Weights of a small GPT-style language model, trained from scratch on English Wikipedia.
Training: a variant of Muon for these matrices, 5250 steps.
MLP neurons of a small language model. Each row is named by its layer, matrix (gate and up: input weights) and neuron, and shows model dimensions 80-207. Each number is 128 + 24 x the weight over its row's rms, rounded and kept within 0 to 255. Numbers have three digits each. A neuron's up and down rows have the sign that makes its largest values positive.
After each neuron's rows, "fires on" lists the tokens most often at its 100 highest values on Wikipedia text that the model never trained on. A number after a token or word is its count.

L3.gate138:140145106131145124137147141159182135127117127121081134099158129101158114120159160099103127143113132083109165161096145109099108108154114133147119124148144111131131090140094146106147159149162130125088105152171134158102099138138153136098125142141138126133141137112134132112111087093104144122142110074132117120132135140141154137117156133120116098100117095127143111110131109151147083151147
L3.up138:094154090128139117075065126097112143145114076144115107113094127147114083160134153123105147136115171128111139164076160137129124134186089143128160112119140121166099085152102135100121115086152144120151092118119144132102115156153090128116118124182140095087148098161118148120168167135130088135156101127125152095114060088135108143084147123132148135111124110074126156113128130146136145115137
fires on: "', " 40, ", " 25, "), " 22, ": " 6, "This " 4

L3.gate346:131134131133157119106112093166124141145084139161073114115129156123162108133077158130081155123117092165151103122102100113135160137120112135119148126132093121122124082163115147138097108118100142097159112140125147178103146122109109144134114106131151135142097155187132151098139152109133128156178077165097117117091155135071092135159122123103135131165109125085106143111089159168144134087182
L3.up346:077116124120119099104135156127124151128126121168111128094116119124140153100128105080111140108101106110121121075186135075146115139160126115083072133147166122127183130137104115114154097142144142154105103177123143093108149162139092174161151142140136108137132113144123156126142104131089155127138110146156129136116129089116159109106147106124114115125141092148131085155147154127124116172111
fires on: ". " 95

L7.gate431:165120116103090111117108160151132127136127111132091106175139126143101124154111147123136149125148146116142097119130089095136149098127150120156105120123110148123126083150128095126158118170146125092131197177145144089146140136139145130103111080114100148149123135097119101122104118134132153127153105139116113090149144107158128149098166132126118116129168091105138126122123108153093081138131
L7.up431:135166167109131090147165115132162119132139140144154095103135114129107113109115143107127125126157077105146129127124117160134130095150120128111186126118133124144094140143125112137131124133101125114157148083125115132092144125099164121145204131166108118074150125135130137119151147117141090133123142119087085095138132102133108158140117135094151101089176149133082125122128155105106132107158
fires on: "a" 30, "er" 24, ", " 7, "British " 5, "American " 4, "amm" 4

L4.gate257:140090110107083096091122167089187147136158103144162122116120205102125106134157137141130137145106155121115147091141128146118118138095106107163120149149152127120130092133143121117126127108147145130098113137126106128116170091152094159113106127152166156144130105127121124122160126121148089090144130125136140113100142155105117164142137166097103126123160120187148157137124133107150163177154
L4.up257:127100123118074128090137160115150131130151121157154149109100174125112117134141119118122136153093166140131135122131126147097125139116108135160119189131141114138126108163135103110108168102150135121124093106130109140131152099168089125118105155128151136167131072157082124123138143127145119087142128110149124124128164120100113121151128175108122148165162114149168165124139117103171178134152
fires on: "| " 90

L9.gate570:130098160128161147139149135163101137105158110098111134146104125120115156140136149118109111124139141172176105124131143155122127178151159127149120131108134149154105123127110144158129078119158113142184156152116124086160158097127095133123158134183121130114125123066132153151115144165110060123126158117153134101108116147169109097110129128149125099118130129124159094143126110099123122154113
L9.up570:182101131108140147154132142150163128158122107109142173120089144105154140150183129120102093195168138104131117124117151152115177147148123119114104088144157115149119148164112152096180116096131119146126115142120146089109136123131125166103147156149108114139100168103111117099074125175124132195138078145113113135126120152141116135123110098151126117147131134129134111164096145143162132137140
fires on: "en" 12, "z" 12, "ch" 8, "ung" 7, "d" 6, "(" 6

L9.gate213:128108114106125150105138157152123088126105094092098138151138180127093124090114161133130198156141140112126142150111144115129175153139130097092185133144173058133154133157099163147102174127111114109153134115149147164124150142098126125153105110147128145147147157132088117106119131149118111133150082105127135162107104138119151099143116117132159101139127119141140075127172147115121125135153
L9.up213:141146133159141133110097124109133098120127164135077122123162115075168126115165156132121120095115079111114155097136152090133163136140116113072084141137098122090130124122104139111115091146165118148130098176123133135130099139120145171136134119140076144150123145130096171140114126177166101145107123144132114140121132114132145076107089121154214149158114137129129115113102124137117163130136
fires on: "\n" 46, "." 25, ". " 23

L6.gate685:134129151114125103151180123150087139132125124128095114127122157147141095146117116143102142131137150132144154127114148151138104148121123133130054150138096103146122137126132090115152151136156184100142107136125174142128156118084111134094100149134096108164119105119127124121152121092090171152118117107143175150099108166120055127140096128094152107118156156124083142149126140120148134128152
L6.up685:152155153110114152127126133141109140167120139126109146128138102109141141158190146103119116086167146137144186122102135138092073151118150123165141166166102126162127147151122138104140145161170140152162124131134156100100143123105093134070135140092112134123117120091100140142133148098110134159124121082135147137134073143122136107091113151130141089116102167137112135139142111125161114136132
fires on: "inter" 50, "Inter" 11, "Roman" 11, "Cor" 9, "cor" 8, "Per" 4

L8.gate337:113142109121082110117115142112133135096145099124087105180086108139119144089084148121088155118139138138077182205104149136056174126141116164174141077161104090133138095129099094140138081122122105106137113148158140123169080138105106155126129133148117123153153096109162111155156106092148127113134098080136114149091091117151165131124137141135108117114152117135160106151131141141129109134103
L8.up337:136165136130129158078144146124112125119132083142116097132103097196108144101121117131134159120141107145126088134090122168127118146107114162111148103135094132165170116099082105161109115107110110101101095129152161114132135105127108129128155132125122113166126150088146151143158111110134127101119136111141118098123125104173086127108145168120119124135089096144105185135173145124156112152133
fires on: ", " 67, "FA " 11, "), " 6, "===" 4

L5.gate763:114107136102076096134123131143147116167171151131092121143133140119185126120131096150136139125127117118147132170170138094095126103118163109128176104139166139112160132118156162174133106137133156102142127120169092103122084123146126091111101069178151114147118105144109119114162118124151145103145151110135113093119184127132151148160124065159127169126100159084131110169119143162130155172121
L5.up763:137112124151136151131115118162136091118133137174063114127155140128108159151161098143133137116130125113146128171154159096136147161107114134149091053134128168121150161085143143156147152120107135109128145129141115154170105125121151094102137080158138141133087159142153130164162180134131133131120104121164107138135152138140109113175131099129169123107127119114150145118074148145135130102114
fires on: "char" 19, "ud" 17, "and" 12, "Char" 9, "|---|---|---|---|---|---|" 6, "|---|---|---|---|" 4

L8.gate36:107148098111160127085170149113122143120102113141132134156112123203123092113114145122093140095129124185136131120142133119118137107116154116141141113139161095100114160098124132162160103143130130108123168122152144120132145152139089180173103125130139125160097114103086135167127120083094179105153133149123125114133123128124158074094151134121088057136148122107128165140148144125105079117113
L8.up36:126143120156115122113157155155089131126118119127106115147127112110102074148118149134119112112132117151164074163135129133135123121136109154131178143093124122108127140130142089119093081121105104131175132122132076133096120123129110161123098120156086140114121183150130116123125113106143098151191148145138120090148094139157104156186141144118110104127129142064085108095168117137161118094146
fires on: ", " 86

L2.gate647:078149165088106118132147147124198109143117138141146141164164163145121120128100137115075147122121110157128103152139104097134152117119162084122116151143139140108138155146108097098140115129117107142110115137093106169093127144107077101151086115152171131145101154147144106134148106123096109162143138115146142142133137138160112164153116114107132085116145129125127106071130117121131155141124
L2.up647:141124147137140138106106116147155155119146105167157100112113095139173107134127127113159121097136190104142120129141127143120096114110149100137141092095142130133133117127085094117163073139106142126141164095155152110120089144148135146159120100145101113169179133125150134145116178159101162112128163156107107140121150113156143071118116138133118079117153125127114124071150084142130132119134
fires on: "li" 43, "comp" 26, "Li" 14, "fi" 9

L3.gate509:118083126143092113134088160092137111115154108131134148104090152135132126123157145120155161118128108107125131132147086126118126133110121156140127118125150142097115097125131111127172125114093113146107162094080127143171131165123140155144089121177145145125113124178077164128076109115159089082145129110089114154083160113122129121128154112126143150178119127129155154132123108116130146121136
L3.up509:106111135093132162130129130123124129142149137159139104109107130140145118157117119075132154141089121128103142103130152148176123121141121094100127135139139130087175148130114172154108171166145128115096103175128115153144146059133101144123111127115137131128168129132118150119144115173098103080138119110125142080133149094150084136158148120139175126115130108142161126087126177068111118119101
fires on: "| " 90

L5.gate517:101111147109133128151130128177156152123127169120097132124149125163146168115143165119104125124088128132139129117115117146123145113148075094124113111136111169093139168139115099125111151137142139086133133114113146142165135106103100161116173109091164112156102134111167129107101127136131140148158128099119164160129126123117140187116106136158135089117129080119129128131119140122129138094139
L5.up517:137136150125105111134151132124117115122075133162092142127142142140110085153128151143113130137164133163093118125171154097121138072152129124112121137145107117138125147117143153157138118118185133082134143172118140130143113155160104091106219117101134147169142103174150136162150122145116145109116119122149156131145153109123147139149147135100106156136126103134137112158119131120087118092103
fires on: "as" 28, "pro" 26, "appro" 17, "Pro" 15, "Republic " 5

L9.gate653:114095159134161166127111103128085122088157133114100153126131123158113182100099093088089121122110130131126123125142139126139122167099110147147126138089133133144128110142158121139114117104134146128108162159090166073084142142106126120132129127105107130144112144118065146141160140151155120058138089113136157147098109139145114116102129105120122136124102184166155111145147129103114110148131
L9.up653:141140096148130159122127087149139121118163151125131147123091133136152099095130148119134139154123159102105147084125115163164133153120132181171109117129169115156154077167122114102163151160148123152134125162103156133109134095140113100078138172111112098138159141111150114162109134127135127162074083123125103173133140159109087130110118143112127125142109126144169116110127121079107111137123
fires on: "d" 15, "ed" 12, "z" 7, "al" 7, "at" 7, "j" 5

L4.gate502:170147112077173163157132136162139126110124114048103135129150118129149152167120137137115136155114146148085180109132155129148157116155112070101096092153156147143118124126128145091157104162101153150149112138108114126100135135128146160136118153123160122169148130170127086129143095143145158157123186124121107113139103104116144143143143107154103086121147132152114098153120122133125083150139
L4.up502:133099171119131155111094114142097152152140149094120137135090102124138129150117131156137153141152135180123133020149110089117103127115147127143126159116165140141123138177105141159110107132107162122168142096092128123130129119160178110105169111113130121120109129163140135115071121122167144115041126109143099143149114150137115152130133161096148131109109145134089116186117174153124094153115
fires on: "c" 79, "," 7, "conc" 6, "Mus" 4

L15.gate331:151105106120162089145125153111149132107124114089100123138041123121146107058140108133155131178088131135104103126109137109121143116116135141117126149134145124099093143110085146152133099105145094110085094087153131127118147101063101168129121126134089135110135148124139124144111121106102119132143186141122118133135123150154164147137096109112120137111109159076110135166133113126122118135097
L15.up331:118172077159143125132148097153122161095149136130201148105135108136143155095139154151128136096153159072140132170129062103124148102132103116095130114120143128144140130118092115106112148129126147088124134077088120152147128141114156129159145091119139165143140145118120110141120150133167113128135121114070181121119130145127083121108160102096135130141170134130101151127144167135129144125130
fires on: "|" 34, ") " 32, " " 5, "place " 5

L9.gate283:147105144113125145137142108137097144092106114201125158173130109179134130138125112114083141103126113151117135160085134169111167120144161102144167091181154091093129153136161149140121107158170121127115058152145146134126159139130105151141096131138122154134114143163116125135142131099142149096146155157108154101114173095118158104149105134109161166203136144119139179161105134103110126177134
L9.up283:157122153132129104117158112090106153125145137104136127180181117127133137155148130113083121120123106148119129156117116162118152140183105151121145101120139128121151120110116101146096118120119141194103137137130130128121170149115149132166118093110114159122174172112144137085173125133133090108132154136111104130138131130152148097132117147138096158125129143155144136104141097138150102120118
fires on: ", " 84, "(" 5

L4.gate452:101143168123119132116119114131158152124106152108181123150141113126140113148067104152149121135119132181106109132132117106158124097124118100103126133074128173098117154119156115122163159143139126146161131122159134126111123137124115167121102158092134148115142080143128117129122152139118109128095087119118112163123161151110132141113110134087084095138142092155114115175133166124130106124104
L4.up452:103128156122145133147151114134146145148137093127174113177152089128107138163123084144158172106067197136136120134109098157155127157154090178141084130117098148140111172111111114106141120101123100157104149104149142129103137118139149122112171165127143132116167132176101169117155125103118125121117141163081144140150123161127140121114127126147111119120105114173101131131102158138105170127105
fires on: "Mar" 74, "mar" 15, "eng" 7

L2.gate780:178121148076116156145078094174116100131138109169118115114134161120115116115095107122100080173143096168105123101160133101145084144134169155091142150132137077144123149130112148113128111094152120148122126084134126131141102146122108134104152171124137131157117126126127106153118144093142156138139068091129164138163182144111117137123103184138109120123113140104125103146120121163169114126142
L2.up780:161118164108102193085159142092077136147099155147141145114153128123154142143111101181109129099160146141128155107105108124170126128131137152159105096152122137151131138128159161109146130157089161154160097126128156091130110125098127137082119106122145120150134124126121122119121099162103111125086114107115126110126099159132187103112169112109154133132087176150119104107154086095130147117186
fires on: "inter" 54, "kn" 15, "Inter" 11, "Kn" 4

L4.gate613:139100140119100125139155135131108102132143140124130137144148141110154092117116147139080123146155070146093081146121111101150129111128144115137160155108107123097128134094121076164127094091182121151075135088101117156128144049105124121117115148137125116066128103151103139118152141155081125138121149095141139117103083128197109097127115141142093140151097142126116127128172108124130076090146
L4.up613:140094172139132169076117116094108170118119167091110139101154107132131147116141115131130130130114095112101120104128144127149110126113111090144187106156112124138153122136139087117121172092116150115097114118135131148160086106192111161121134151091089112111147068119138136114135167159127129083091088125098073139113101109101112121106124162119132133111125113115117131141111155088134191097133
fires on: "form" 28, "ar" 14, "Western " 6, "others" 6, "helped " 5

L15.gate385:139112133107119174121127120142127134173105106142114133144125160165106160089121116153108125106125141162116102108185135098164142182090139100115112163144178160072102079115088121106130174160146151128161133150128169149112114138086118128114122083134142126138065139094091096130107149151138125129177114154134116137130079147123166126152104159121133131117138145130132156132128156147144128129097
L15.up385:104155147110121137130115129074137130067098092131104125107117128127119095095095135136121109145140148115173097109153107128161093131159142110078094106142150122127106163133153119143127126097157135135123153160108163124149091132117137125118172165100099137147156125113107131090127106123116179159128126103160107111150108173128092147173165110116125150131128119137156156138122114141107184101108
fires on: "I " 17, "pro" 15, "inter" 11, "Pro" 7, "p" 5, "pre" 4